{
  "d_model": 160,
  "activation": "swiglu",
  "rope_fraction": 0.25,
  "attn_scale": 0.125,
  "lr_mult_down": 3.0,
  "lr_head": 0.00872,
  "decay_fraction": 0.654
}
MLP neurons of a small language model. Each row is named by its layer, matrix (gate and up: input weights; down: output weights) and neuron, and shows model dimensions 0-95. Each number is 128 + 24 x the weight over its row's rms, rounded and kept within 0 to 255. A neuron's up and down rows have the sign that makes its largest values positive.
Before each neuron's rows, "fires after" lists the tokens most often just before its 100 highest values on Wikipedia text that the model never trained on. A number after a token or word is its count.

fires after: " O" 16, " C" 11, "ap" 9, " B" 9, " b" 6, " T" 5
L7.gate244 [133  94 109 130 133 143  94 125 172 153 118 162 143 111 120 110 189 154 147 111 157 126 127 144  79 111 106 106 133 134 109 116 125 111 122 122 116 140 146 125 134  94 114 115 130  99 132  98  86  83 108 165 126 116 101 159 168 120 124 144  84 109  85 107 151 155 138 108 110 143  90 112 142 132 192 145 129 155 152 125 140 134 144 121 139 153 166  98 158 146 131 129 136 124 104 122]
L7.up244 [131 106 122 113 127 129 125  97 196 158 156  88 134  97 135 194 153 118 126 125 121  67 180 166  95 118 147 124 111 155 150 144  97 110 130 122 130  98 161 153 160 134 122 114 181 107 129  99 106 104 135 197 107 125 139 137 106 145 135 136 108 123 121 144 128 148 132 129 160 160 129 115 136 117 140 160 159 122 143 102 110 114 153 121 109 117 125 122 147 112 123 123 136 100 107 190]
L7.down244 [ 96 145 155 117 112 145 136 144 145 161 146 153 145 103 158 116 132 123 182 167 136  89 103 154 155 148 122 134 174 132 160 139 135 137 132 112 163 130 107 119 149 124 131 128 119 144 151 107 135 119 128 163 169 137 116 150  71 125 124 191 104 138 116  88 121 163 118 106 111 104 127  91 153 130 103 163 108 121 139 113 107  77 157  95 134  91 177 112 129  94 149 139 113 111 160  93]

fires after: "|---" 21, "|---|---" 13, ")" 10, "\n" 10, "al" 4, "|---|---|---|---" 4
L4.gate222 [132 115 128  76 111 132 130  92 170 159  76 147 137 118 108 160 139 133 106 171 113 146 110 159 123  99 114 114  95  68 162 109 140 125 101 152 100 106 148 140 152 115 129 134 163 134 110 124 136 116 136 158 135 128 122 108 205 152  95  88 149 139 121 139 112 127 138 106 148 181 130  99 108 123 141 130 115 135  96 145 145 201 117 121 149 178 163 118 110 138 131 150 135 106 170 153]
L4.up222 [120 161 134 105 120 158 144 101 133 157 107 159 153 121 159 142 127 144 129 154 116 122 152 170  99  88 106  83 132  68 173 117 111 138  75 134 102 123 110 137 143 100 121 157 137 127 142 138 121  89 143 132 135 129 101 113 197 119 122 121 162 140 104 128 113 130 138 105 160 150 119 117 103 164 123 162 126 146 121 130 155 166 126 147 154 165 126  87  90 161 141 157 167 133 152 120]
L4.down222 [126 110 137 136 155 155 140  78 111 130 110 127 143 119 139 131 129 126 105 182  83 123 112 115 141  87 113 159 117 141 123  90 128 155 104 128 126 109 134 121 126 127 176 161 174  87 119  83 141 133 120 102 148 114 118 106 186 122 117 118 160 132 133 122 149 172 147  88 152 107 148 114  99 174 112 142 142 150 148 149 117 126 131 138 132 143 178 123 141 184 129 165  96  86 174 110]

fires after: " st" 22, " St" 15, " C" 14, " w" 7
L9.gate401 [113 128 129 157  92 108 137 144 141 136 124 145  76  67 152 135 119 128 104 111 123 151 167  98  65 106 138 121 134 113 143 119 110 103 125 138 142 151 134 139 146 143 127 145 173 129 113 134 160 143 114 138 163 129 128 132 131  98 101 137  95 129 146 136 142 156 143 134 134  75 105 139 109 139 133  83 147 142 116 132 160 143 189  93 129 112 103 139 125 119 176 128 172  76 102 150]
L9.up401 [148 144 134 150 141  72 125  89 148 146  95  99 109 128 175 108 142 146 106 159 128 159 156 127 128 138 108 137 146 134 121  65 118  90  95  94 121  91 152 133 119 102 159 135 123 153 110 124 117 131 102 120 116 125 129 113 110 132 136 121 117 130 147 112 153 187 135 143 100 150 113 136 107 157 144 129 179 155 140 159 167 149 167 135 115  82 101 143 117 117 125 188 173  81  93 167]
L9.down401 [ 93 123 123 113 124 127 123 138 129 141 122  96 136 122 127 112 124 128 140  96 104 137 102 125 113 154 136 173 157 125 114 138 154 144 120 165 101 163 111  86 114 124 112 149 141  99 116 125 138 125 165 127 141 103 108 103 161 144 123 140 135 127 143 129  93 104 121 135 112 102 179 143 141  94 117 173  77 157 130 130 125 111 100 178 131  88 128 107 157 155 155 104 153 137 127  86]

fires after: " J" 17, " M" 13, " v" 9, " f" 6, " m" 5
L8.gate96 [129  71 144 110 135 132 143 159 123 160 123  78 112 131 140 108  88 105  71 130  91 119 148 138  95 139 131 166  81  76 133 154  79  77 154 130 134 177 104  99 128 100 197  93 143 128 128 118 159 110 149 169 101 143 129 129 114 126 118 132 174 151 147 159 137 114 169 119 145  96 150 130 124 115 114 118 127 116 156 141 107 141 118 141 136 159  82 134 110 131 113 143 158 100 165 136]
L8.up96 [154 182 179 157  80  83 143 113 141 140 153 142 109 184 107 126 148 102 178 149 116 155 148 153  96 146 130 143 104 136 150 148 147  99 148 147 137 177  84 182 115 175 106 129 122 127 152 136 128 173 101  74 148 105 117 138 132 147 129 155 141 148 104 110 167 131 126 116 107 141 105 117 150 106 143 151 131 125 110  88 141 142 101 118 126 115 131 131 109 156 108 116 133 119 155 136]
L8.down96 [137 150 128 134 115 160 114 174  86 174  95  75 165 167 140 119 124 124 140 106  88 148 150  98 137 112 127 149 103 130 102 141 146 125 123 131 100 169  97 104 112 115 145 147  94 123  95 132 108 135 173 104 124  95 117 110  93 121 143 162 200 157 137 135 185 131 130 139 143 111 160  88 160 128 111 155 123 102 171 127 134 114 136 112  91 104 118 146 174 142 129 122 169 104 109 115]

fires after: " d" 33, " C" 18, " c" 13, " per" 10, " D" 8, " ind" 7
L8.gate395 [146 121 104 126 121 125 153 156 162 138 129 188 142 131 122 149 115  94 125 115 112 153 133 108 111 130 112 136 150 113 130 162 122 158 103 128 146 139 132  96 114 105 108 117 111 107 129 144 127 106 123 135 165 184 124 125 118 147  87 131 119 113 165  53 132 117  92  95 146 111 125 112 102 129 137 141 141 138 134 146 118 111 124 150 170 143 110 104 163 117 160 165 127  94 169  99]
L8.up395 [123 140 110 169 160 115 138 117 154 182 102 113 111 143  79 180  76 135  98 120 148 154 139 144 149 178 125 168 118  96 128 126 122 129 101 102 131 132 123 108 150  83 126 107 118 180 139 105 152 132 148 143 148  89 118 173 143 115 127 108 118 125 153  55 121 130 100 128 120 136 139 118 134 122 159 137 108 124 151 122 118 142 111 133 173 135 149 120 117 147 163 130 144 130 150  98]
L8.down395 [159 111  93  95 163 114 149 115  90 111 114 133 142 146 126  97 141  97 123 116 111 106 132 131 108 162 105 129 131 101 148 126 145 146 116 135 120 112 171  84  76 110  97  87 127 146 148 149 103 142 107 130 101 108 100 136 107 118 175 126 122 153 141 142 116 142  94 124 185 155  98 143 129 147 162 139 119 147 151 150  94 157 156 194  93 134 134 114 109 155 125  99 127 136 100 187]

fires after: " m" 34, " M" 16, "ot" 7, " |" 4
L7.gate274 [120 117 148 128 129 127 130 161 140 132 148 136 101 123 175 126 104 108 142 152 111 130  98 107 113 161 101  88  93 111 114 107 130 128 154 150 120 163 166 140 121  96 122  99 109 144  80 134  88 131 120 150  92 137 130 136 141 121 134  87 114 125 118 125 119 147 140 168 141 101 129 100 131  93  92 119 194 103 117 139 104 108 137 106 148 126 105 149 141 130 144 166 131 134 133 156]
L7.up274 [135 114 125 128 148 122 120 142 160 131 197  95 144 140 139 127 118  83 110 123 117 106 133  75 108 134 121 112 114 137 141  97 113 114 133 146 105  91 135 136  99 135 119 108 132 157 104 122 119 138 100 136  60 111 143 134  89  86 111  91 116 107 128 123 149 152 115 173 142 110 120  96 148  74  84  96 179 127  80 128 122 135 142 100 153 123 105 169 126 133 119 114 119 138 129 132]
L7.down274 [166 142 168 119 153 147 100 118 102 134 146 110 130 160 163 147 141 158 139 109 161  79 136 117 126 161 144 112 106 116 153  79  92 103 130 114 131 125 134  95 132 122 115 141 126 142 152  75  97 174 141 134 115 151 109 148 114 154 103 116 106 154 142 119 105 129 104 163  93  99 112 139 135 136 116 105 124 133  83 126  79 138 132 118 147 144 132  84 162 142 111 145 191 141 160 126]

fires after: "\n" 44, ")\n" 8, "old" 7, " career" 4
L6.gate69 [125 134 105 146  95 146 106 100 111  97 105 164 157 161 122 120 110 128 135  90 118 134 146 106 112 102 151 133 166  78 166 126 109 116 118 148 166 104 104 140  99 171 146 147 160 152  85 135 136 111  86 100 130 101 110  70 152 110 122 135 160 181  97 180 150  89 143 120 139 118 160 110 109 107 115 129 140 107 136 118 153 180 139 141 127 162 152 150 138 121 146 161 136 129 131 119]
L6.up69 [149 108 106 144 134 147 129 134 114 144 119 117 143 142 104  85 127 164 110 144 122 190 154 140  64 152 112  91 154 126 134 158 105 131 134 145 141 138 123 131 156 137 163 105 172 147 116 130  76 105 119 112 131 144  97 119 136 154 128 166  99 153 103 160  88 123 159 142 113 151  98 142 124 116  69 128 125 132 134 169 136 125 153 125 149 115 109 174 135 107 163 152 111 149 133 142]
L6.down69 [162 129 114 131 144 129 148 132 114 166 138  82  81 134  98 156 150 138 135 118 111 123 125 121  86  85 139 100 135 120 104 117 115  91 113 150 116 149 111 159 145 101 110  88 151 134 145 179 132 134 119 139 112 131 131 175 132 132 120 117  90 121 148 122  62 135 113 128 149 136 158 146 138 108 102 134 167 163 110 158  94  66 138 149 117 126 108 124 119 142 173  88 154 142 105 158]

fires after: " S" 21, "ons" 10, " R" 10, " C" 8, "f" 7, "R" 7
L7.gate132 [140 148 135 125 126 142 129 135 104 116 154 137 163 105 132 139 141 180  89 114 118 118 138 119 140 148 171  67 101 130  96 141 103 114 139 150 132 152 101 130 109  95 107  96 105 108 112 170 136 151 124 126 113 123 180 128 159 140 114 180 138 118  79 122  89 118 124 121 101 123 105 109 131 153 163 117 144 131 111 179 125 120 115 116 124 151 129  83 167  96 147 136  91 138 110 136]
L7.up132 [141 142 104 102 171 144 131 107 127 108 144 103 149 112 116 191 177 119 168 104 117 103  66 155 136 145 131 106 142 160 131 156 138 106 119 123 138 154 124 102 143 139 133 142 125 104 107 132 144 113 149 139  75 162 129 141 107 149 106 117 106 150 143 189 144 120 130  96 158 160 126 105 129  87 110 129 119 155 124 154 168 111 103 110 146 108 158  84 150  95 171 118 137 114 104 101]
L7.down132 [150 108 179 145 108 125 118 134 118 116 145 124 152 141 104 143 113 119 122 126 111 107  64 154 157 126 163 131 129 114 113 108 109 165 111 103 140  97 133 107 170 119  82 161 147 118 170 112 140 159  91 136  96  99 155 140  93 147 144 139 135 161 151 131  90 109 147  93 122 120 124 128  98  93  92 141 102 147 125 116 116 108 145 142 117 126 181  85 138 152  94 117 144 115 143 135]

fires after: " l" 17, " c" 16, " D" 15, " d" 12, " C" 12, "C" 5
L9.gate325 [122 107 109 136 125 145  91 142 123 127  89 147 124 108 172 150 129 107 129  86 113 132 108 118  91 171 101 119 117 135  91 121 156 176 112 118 182 118 121 146 114 125 122 150  82 112 109 181 115 102  96 116 158 147  88 158  96 115 118 126 142 131 143  70 153  96  97 134 118 103 153 153 128 138 126 154 141 158 108  93 130 112 107 171 135 160 130 149 143 160 126 174 174 139 150  91]
L9.up325 [101 130  91 117 131 156 141  85 135 124 117 140 137 114 129 109 128 157 137  83 106 112  84 154 113 160 112 153 123  82 141 100 114 108  92 119 131 115  91 109 174  92 130 167 123  94 139 135 146 140 116 164 126 136 108 141 113  99 128  56 115 108 125 119 126 138 179 114 144 127 124 136  99 113 141 150 121 119 125 174 141 124 185 152 118 131 129 123 144 156 107 131 124 122  98  86]
L9.down325 [126 101 105 102 112 118 174 129 123 142 137 108 131 132 125 107 163 112 160  90 163 159 162 130 109 166 124 135 111 143 130 110 122 143 146 129 122 128 132 114  52  72 151 139 159 123 134 112 172 136 144  89 120 128 166 108  81 135 134 159 160 116 125 140 113 146 144 146 144 164 137 162  99 119  98 133 113  90 119  79 134 115 139 113  94 107 108 124 110  83 139  95 127 105 105 139]

fires after: " st" 25, " Sc" 12, " St" 11, "st" 9, " sc" 6
L8.gate294 [153 138  98 110 104 129 120 107 144 175 118 142 116 111 133 112 168 171  88 150 181 111 101 127 130  87 116 135 153 148 163 142  77 135 169 132 137 143 128 122 100 150 163  64 125 144 147 129 180 142 139 131 157 134 160  72 112 128  94 131 123 136 167 148 126 115 118 123  99 129 126 170 118 132 129 128 110 125 107 109 100 164 120 136 129 123 151 116 117 121 124 141 144 100 136  90]
L8.up294 [145 116 151  84  92 123  88  93 148 152 120 137 138 110 130 107 142 169 117 126 164 171 145 129  81 117 106 121 171 165 145 121  85 147 136 156 123 129 147 157 118 135 128  60 131 138 145 110 179  99 152 188 122 142 173  84 117 113  81 126 115 138 110 111 110 162 141 132 123 127 114 157 128 158 126 131 134 138  98 113 121 156 152 143  87  98 117 117  89 122 126 122 117 107 168 125]
L8.down294 [110 159 130 122 157 137 133 112 109 105 117 180 144 115 113 126  96 107 120 110 132 108 168 131  83 120 114 158 101 138 141 151 143 148 127 137 108 134  99  93  87 111 103 118 107  93  94 164 147  58 170  98 114 127 142 149 105 128 153 132  78  84 143 102 118 146 151 133 126 125 168 139 107 163 102 120 136 156 109 118 150 109 122 139 110  92 114 134 125 116 148 109 175 140 111 155]

fires after: " A" 20, "A" 13, " P" 7, "," 5, "u" 5, "ed" 5
L9.gate306 [152 109 159 139 128 135 107  84 102 141 131 165 137  66 100 104 140 120  92  89 158  87 109 116 124 146 145 135 163 154 130 141 117 132 127 132 135 121 119 146 154 125 125 148 119 109  88  67 127 150 153 126 142 139 117 144 114 142  78  86  93 109 125 151 106 146 143  90 132 160 131 130 139 142 121 114 140 111 112 141 141 122 124 111 106 130 143 110 134 177 150 115 116 136 142 114]
L9.up306 [110 109 137 118 109 121  73 104 141 124 175 156 113 119 156  97 128 112 120 113 104 116 131 139 147 124 126 150 148 132  87  98 105 162  99 106 130 159 103 133 154 171 155 154  92 112 122 104 137 139 142 154 142 129 152 125 103 166  96 107 112 124 113 164 154 117  66  57 124 112 134 158 103 126 113 103 120 130 127 121 154 124 113 148  96 130 110 140 172 158 150 142 144 151 118 144]
L9.down306 [110 127 149 100 120 158 156  59  90 146  99  85 159  99 115 118 149  62 144 167 168 153 116 116  88  96 128 149 146 125 164 113 116 141 158 120 128 105 131  35 105 105 142  92  97 129 137 172 113 137 119 112 141 124 124  96 160 117 145 124 145 118 141 121 153 139 161 150  98 147 130 113 107 148 129 125 110 134 127 140  98 164 136  89 135 102 161 155 106 129 144 103 114 132 105 141]

fires after: "\n" 23, ")\n" 23, " /" 13
L6.gate377 [176 136 174 115 145 158 143  87 176 135 129 148 114  75  99 145 120  98 121 135 130 156 154 133 134 141 119  86 127 107 121 141 159 128 148 152 133 146  94 139 127 143  92 128 133 129 127 130  62 103 102 149 149 132 142 100 135 166 116 131 114 147 141 129 136 151 110 137 127  90 151 113  93 143 139  92 130 133  95 204 179 156 101 114 126 119 144 133 151 168 168 121  99 133 138 166]
L6.up377 [134 122 147 126 145 126 154  91 140 116 117 150 126 110 109 122 127  96 124 136 157 169 143 151 124 163 126  85 115 100  90 157 110 121 138 140 152 131 111 151 152 127  96 132 150 150 160 119 124 109 107 136 130 104 140 123  91 165 130 172 137 155 151 116 145 155 131 166 113  70  98 103 117 118 128 141 126 100  99 169 163 159 107 120 105 164 127 151 130 157 164 156  88 112 147 141]
L6.down377 [135 132 154 164 110 121 157 122 135 141 109  92 107 139 106 141 127  70 134 167 131 168 155 185 143 164 179 123 115 163  75 135 142 141  79 150  71 143 108 144 120 136 125 143 123  92 139 111 142 122 107 129 156 106 141 149 159 127  90 105 148 135 109 144  96 107  64 151 159 113 191 156 109 107  80 124 133 146 103 112 159 123 114 146 120 139 173 126 129 148 154 137 128 140 140 152]

fires after: " y" 17, " inc" 14, " d" 7, " De" 7, "es" 5
L8.gate135 [123  95 107  78 156 126 148 153 132 152 142 125  84 120 142 154 110 163 104 136 124 124 108 155  81 126 149 116 122 114 140 153 119 150 147 139 129 101 117 110 128 116 130 145 176 143  98 157 147 119 159 111 188  92 108 168 106 122 120 134 121 145 146 107 125 168 110 120 134 151 109 141 144 141 121 146 112 122 174  89 162 146 123 120 112  92 117 159 146 125 124 125 139  80 168  86]
L8.up135 [ 97 166  79 152 123 147 130 137 163 100  99 117 149 136  90 136 142 173 111 135 165 134 132 171  96 147  79 124 157 130 103  94 139 141 114 126 151  85 110 144 100 158 110 126 135 125 142 119 137 110 129 105 131 139 155 120 119 101 118 115 142 141 144 149 115 128 139 164 141 164 153 135  78 151 120 151 135 150  95 112 132 158 106 124 128  94 117 137  77 178 106 129 126 127 145  90]
L8.down135 [167 102 171 127 109 126 131 130 100 131 122 103 144 134 128 101  86 138 149 132 138 101 132 126 121 103 175 121 133 131 147  89 138 134 147 115 106 160 100 172  87 116 178 134 111 179  82 152  94 122 132 115 113  97 123 140 150 127 148 111 145 124 124 116 148  86 119 149 151  90  88 139 136 185 149 134 160 150 145 163 136 133 148 183 144 118  75 144 171 139 127 101 147 148 122 163]

fires after: " M" 23, " C" 10, " m" 9, " O" 9, " p" 7
L7.gate186 [ 65 164  93  93 139 118 103 109 154 106 157 134  92 122  91 158 112 100 124 145 121 108 154 125 148 169 160 158  81  79 130 122 121 151 179 146 131 111 124 132 144 130 139 127 132  94 151 101  96 144 135 124 106 124 100 169 153 137 102 143 129 165 145 114 129 138 159 138 102 118 154  97 159 102 113 129 117  82 181 132 116 129 125 119 134 135  72 115 177 110 137 170 146 102 138  82]
L7.up186 [113 157 130 104 102  93 118 133 145 164 134 154 128 104  72 128 117  78  85 118 115 106 160  82 103 142 146 160 129 131 108 138 179 108 171 132 113 163 143 136 125 144 129  71 139 133  99 146 116  82  98 158 120 141 128 148 110 140 119 135 101 103 111 123 184 109 117  98 135 129 138  72 136 129 144 129 182 127 125 156 110 105 160 117 115 109  83 117 131 141 178 111 119  97 116 134]
L7.down186 [128 139 132 103 151 119 113 159 115 172 142 124 181 175 107 132 115  96 131 126 137 135 113 143 166 153 115 146 151 114 171 104 105 101 128 158 110 109 136 141 110 134 152 115 103 112 118  96 124 110 134 145 107 118 127 106 134 143 101 147 112  76 122 106 175 132 108 158 131  85 156  77 149 177  83 162 153 125 120 148 105  86 138 130 110 109 124 130 173  87 128 113 106  96 153 117]

fires after: "\n" 78, ")\n" 22
L4.gate28 [ 93 118 118 151 160 139 113 119 128  80 110 120 150 137 113 127 178 155 123 158 172 154 148  91 143 184 143 156 147 149 127 140  69 146 146 131 119 170 116 120 123 163 177 147 156 149 110 169 148 106 106 142 106 121 140 126 109 132 151 137 134 150 180 130 126 150 118 122 116 121 125 140 108  88  78 120 159 124 150 111 123 149 128 139 149 112 144 142 128 144 123 150 174 103 153 177]
L4.up28 [129 173 154 118 135 111 148  76  97 132 129 128 177 174  77  90 135 143  80 108 154 174 103 111 146 106 112 106 160 129 142 115 141 130 152 146 141 111 116 161 123 135 167 112 141 141 156 131 118 118 126 111 102 125 114 135 102 160 146  86 138 109 143  96 172 141 135 154 157 104 146 106  99 130 116 125 150 148 152 128 157 148 133 183 131 164 118 129 140 135 123 126 133 125 139 164]
L4.down28 [153 131 164 102 121 128 172 125 142 136 123 120 150 186  60  95 165 122 120 172 125 148 136 140  98 156 128 105 131 151 139 114 132 149 108 120 153 125 161 156 117 120 107 131 110 131 105 146 146 144 105 119 130 114 113 170 126  97 111 137 137 165 158 145 100 107  83 182 113 108 139 136 117 120 105 156 116 101 100 128 133 109 103 154  93 143 161 152 146 106 138 144 116 107 105 126]

fires after: " s" 32, " S" 25, "s" 9, "ro" 6, "S" 5, " C" 4
L9.gate8 [135 121 134 109 117 135 140 139 129 124 128 129 137 162 166  81 157 158 175 129 131 150 116 154 114 132 119  69 121 134 148 103 154 102 148  83 103 134 154 102 100  99  90 156 125 107 114 147 115 112 139 144 125 143 178 120 116 128  89 127 133 128 114 123 163 140 106 136  82  93 121 144 133 133  86 170 148 144 205 147 121 117 123 159 110 134 123  97 143 123 128 117 126 135  95 126]
L9.up8 [141 116 152 122 144 129 122  62 140 112 150 150 145 145 130 124 107 133 130 121  94 123 142 148 107 106 152 134  91 110 158 131 110 147  85  85 178 137 158 144  95 154 116 139 113 109 113 127 133 121 137 134 127 136 150  98 132 108 161 140 138 127 152 114 144 115 143 106 129 144 142 144 154 132 147 122 144 132 140 146 121 114 144 120  75 114 144 149 142 168 164 142 152  85 150 112]
L9.down8 [120 175 156 123 131 118 144  89 125 161 127 119 121 136 159 124 183 104 143 136 153  98 165 153 117 165 132  95 133 133 132 166 137 166 139 138 100 110 102  26 135 141 138 105 151 139 140 110 131 158 174 102 102 108 141 154  89 110 132 123 158 116 139 114 155 166 103 126 125 145 142 113 170 149 117 143 143 114  77 128 153 139 128 178 112 166 133  83 141  99 127 117 124 125 132 124]

fires after: " m" 24, " M" 20, "m" 15, " an" 7, "ol" 5, "ok" 5
L8.gate229 [115 148 101 140 133 126  62 135 134  90 113  99 157 133 122 114  88 104 143 138 154  95 131 129 117 140 100 110 108 105  72  79 151 123 100 116 133 100  75 104  84 155 154  82 137  75  88 122 116 111 111 133 152 119 151 119 154 142 129 130 115 122 127 119 117  98 128 113  92 118 133  77 162  87 119 164 119 103 113 140 132 134 148  92  90  95 128 153 157 158 133 138 143 112 116 145]
L8.up229 [109 154 115 103  95 122 116  91 137 175 147 119  73 127 114 131 112  44 125  86 126 144 113 169 130 135 145 110  61 111 114  65 168 183 144 163 147 145 114 102 113 139 111 113 134  82 119 119 123 136 107 147 148 132 112 126 136  96 144 130 115 129 136 140 126  97 132 158 119 113 122 106 117 125 127 136 141 162 145 112 107 163 121 136 110 122 106 124 138 144 163 103 129 135  95 113]
L8.down229 [109 135 132 103 102 135 149 105 127 124 174 119  99 186 142  99 133  68 112 141 158  87 130 149 116 129 135  53  99 115 157 165 109 106 140 113 143 170 140 118 117 160 145 128 154 144 113 162 137 114  85 130 133 133 124  98 122 133 114 121  99 121 128 122 147 115  75 164 108 140 124 130 128 142 132 130 157 132 179 139 119  90 134 110  97 135 118 101 161 109 109 111 124 136 176 132]

fires after: " d" 17, " dis" 15, " ex" 12, " D" 11, "es" 7, "D" 7
L9.gate63 [116 140 148 162 124 113 183 113 161 147 137  93 124 165 136 132 135 116  94 101 123 152  71 146  88  81  90 131 116 140 116 120 163 150 114  75 119 137 133 137 140 149 129 164 140 110  99 156  86 126  94 136 151 130  97 133 106 122 144  88 156 123 167  96 123 130 118 168 138 122 117 154 117 142 115 108 150 117 109 100  97  91 129 129 124 109 160 164 180 119 133 144  79 149 126  94]
L9.up63 [145 104 110 177 104 115 144 170 174 152 149 120 118  99 145 168  94 121  93 139 138 100  86 164 109  98 156 129 103 129  95 102 125 151 134 117 145 104 146 102 108 111 132 122 104 156 117 125  88 149 136 141 165 116 103 114 143 145 108 109 145 138  93 145 147 102 146 146 143 120 111 109 114 130 142 105 162 150 118 140 132 114 130 133 140 111 155 129 185 103 151 149  92 150 112 131]
L9.down63 [154 115 136 113  94 131 129 110 137 143 118 157 125 135 158 122  62  85 127 117 102 112 120  95  97 163 110 117 111 123 133 155 111 104 140 117 149 182 136 137 142 129 143 130 105 124 139 103 102 127 141 130 114 127 104  85 147 132 151 148 138 117 117 134 151 171 152 168 152 102 132 114 141 108  84 100 123 163 190 180 114 116 154 128 123 125 130 130 138 100 125 127 152 106 136 114]

fires after: " S" 33, " B" 11, " D" 9, "S" 9, " R" 7, " G" 6
L8.gate216 [155 172 132 138 146 149  91 149 100  97 109 113 145 179  99 108 190 104 166 160 122 151 135 133 147 161 124 112 103 129 165 128 151  99 137 121 110 119 165  96 154 141 167 125 122 159  98 165 110 120 148 124 115 133 144 130 119 109  79 167 110  93 162 155 121 115 116 111 132 149 141 146 134 157 119 127 125 130 196 115 116 148 119 152 142 168 119 117 124 150 140 153 120 127 102 114]
L8.up216 [152 107 129 138 147 121 110 110 152 151 172 110 151  71 141 120 150 144 135 170 146 106 130 119 143 105 157  71  81 165 123 172 124 112 134 132 163 155 140 119 188 161 133 163 117 116 111 129 144 123 141 109 101 141 138 133 140 127 131 156 133 134 134 158 113 114 132 128 144 133 138 139 112 149 142 114 136 125 150 140 118 102 116 143 163 109 126 104 127 113 101 152  89  65 136 129]
L8.down216 [115 128 165 103  94 121 132 127 149 158  98 114 148 143  93 147 154 154 115 122 107 150 146 129 128 143 153 100 139 151 135 138 141 119 142 111 133 113 125  73 152 103 142 122 131 101 175 109 123 121 112 110 126 105 140 151 122 136 132  67 105 140 140  87 105 143 181  86 152 117  98 137 137  92 101  99 144 147 138  89 169 117 150  95 142 130 170 123 174 111 122 158 137 112 100 108]

fires after: " d" 17, " D" 9, "il" 9, " b" 6, " m" 5, "b" 4
L7.gate176 [142 114 105 118 150 135 134  92 156 156  92 129 101 184 135 178 107 113 157 151 135 121 141 158 103  96  80 144 146 124 154 167 178 109 107 140 108 151 163 110 143 163 130 133 184 101 123 106 145 108 109 151 155 135 101 121  72 139 121 117  80 116  87  97  99 159 135 126 178 143 150 116 106 129  97 146 121 155 133 168 133 101  92 156 110 134 132 121 128 127 151 149 130 115  88 112]
L7.up176 [137 155 104 199  92 129 106 129 153 133 122 136 133  96 142 131 120  86 120 138 100  86  99 129 151  94 145 126 131 104 120  83 165 128 121 153 140 138 102 160 136 132 143 127 107 171 159 122 122  98 154 154  75 102 114  86 136 116 139 147 135 156 132 116 109 159 130 160 134 187 163 101 105 104 166 137 109 125 106 126 120 158 146  90 178  84 143 111 159 129 116 131 128 114  97  97]
L7.down176 [125 153 128 161 135 154 117  68 170 114  99 148 132 147 156 118  84 103 109  84 121 128 129 124 113 127 148 112 173 129 123  90 114 114 145  95 164 118  95  90 134  97  99 114 136 147 134 119 121 112 151 158 115 128 208 129 143 104 119  85 113 119 153 119 111 121 156 144 118 131 126 135 128 131 138 123 136 151 124 151 107 158  98 140 126  99 162 160 193 147 155  97 151 120 104 145]

fires after: " Euro" 18, " app" 8, " B" 7, "ro" 6, " A" 6, "o" 5
L8.gate350 [134 108 129 110 100 126 103 125 144 105 142 138 126 129 139 138 178  98  87 146 107  54 119 107 148 100 140 111 119 149 112 136 111 121 143 118 155 108 121 143 123  90 120 141 126  84 129 159 132 148 154 110 137 163 125 117 115 132 160 127  90 129 112 181  87 126 123  90 109 122 103 122 162 129 186  89 133 170 103  97  51 104 133 113 118 108 121 145 145 141  87 145 127 113 111 100]
L8.up350 [ 85 114  98 149 129 129 101 129 169 150 134  94 176 109 136  93 145  97 123 172 105 132 168 139 182 141 120 114 112 166 134 115  91 137 170  92 132 103 154 130 114  95 146 132 142 106 128 134 130 185 101 116 144 127  97 143 113 137 136 116 115 101 114 161  72 106  95  81 136 109 159 139 144 151  87 122 146 116 136 109 124 120 118 108 133 140 128 149 121 115 135 117 141 117 134 136]
L8.down350 [140  91 115 106 141 122 148 153 134 149 101 138 174 145 162 109 137 144 126 126 119 117 130 104 135 161 139 176 122 128  69 113 139  94 105 120 133 117 114 145 129 133 121 149  85 132 111 165 155  75  84 121 111 144 177  99 151 116 117 131  97 135 148 111 124 100 124 150 182 146 140 109 132 122 111 175 125 132 159  91  86  98 101 141 138 108 126 104  83 143 147  92 145 110 131 161]

fires after: " T" 28, " t" 9, " m" 9, " N" 7, " G" 7, " p" 5
L6.gate51 [124 160  70  98 124 140 102 160 124 111 138 121 139 118 179  94  97 157  67 124 113 134 158 148 135 182 160 132 132  78 116 150 118 123 135 152 113 133 127 135 129 137 122 121 151 130 118 126 116 133 122 119 120 102  89 157 141 126 136 105 121 147 136  96 111 203 141 145 143 139 108 108 128 134  98  90 125  75  90 131 126 164 139 164  98 112 133 170 122 122 170 100 112  90 113 119]
L6.up51 [114 123 150 117 117 104 155 162 112 148 149 144 120 144 116 131 133 112  96 139 108 130 134 188 150 175 129 113 148 113  78 117 124 114  98 142 121 133 157 156 144 124 114 134 128  97  98 125 141  84 122 152 127  87 136 132 180 161 132 127  95 120 129 107 154 170 106 111 112 100 129 102  97 110 125 112 123 120  96 165 157 147 118 127 152 167 112 127 122 171 132 122  98 106 137 128]
L6.down51 [138 166  96 176  99 130 108 141 151 136 133 135 130 133  97 168 160  99 102 117 117 138 101 135 103 123 123 135 126 121 109 113  95 104 118 152 162 114 165 157 109 101 165 154 103 109 134 105 126  92 105 155 175 165 131  96 143 134 107 146 129 140  89 145 140 201  75 115 109 110 123 119 104 121 128  84 144 109 150 147 124 119 130  97 113 132 106 148 165 104 150 124 113 122 183 115]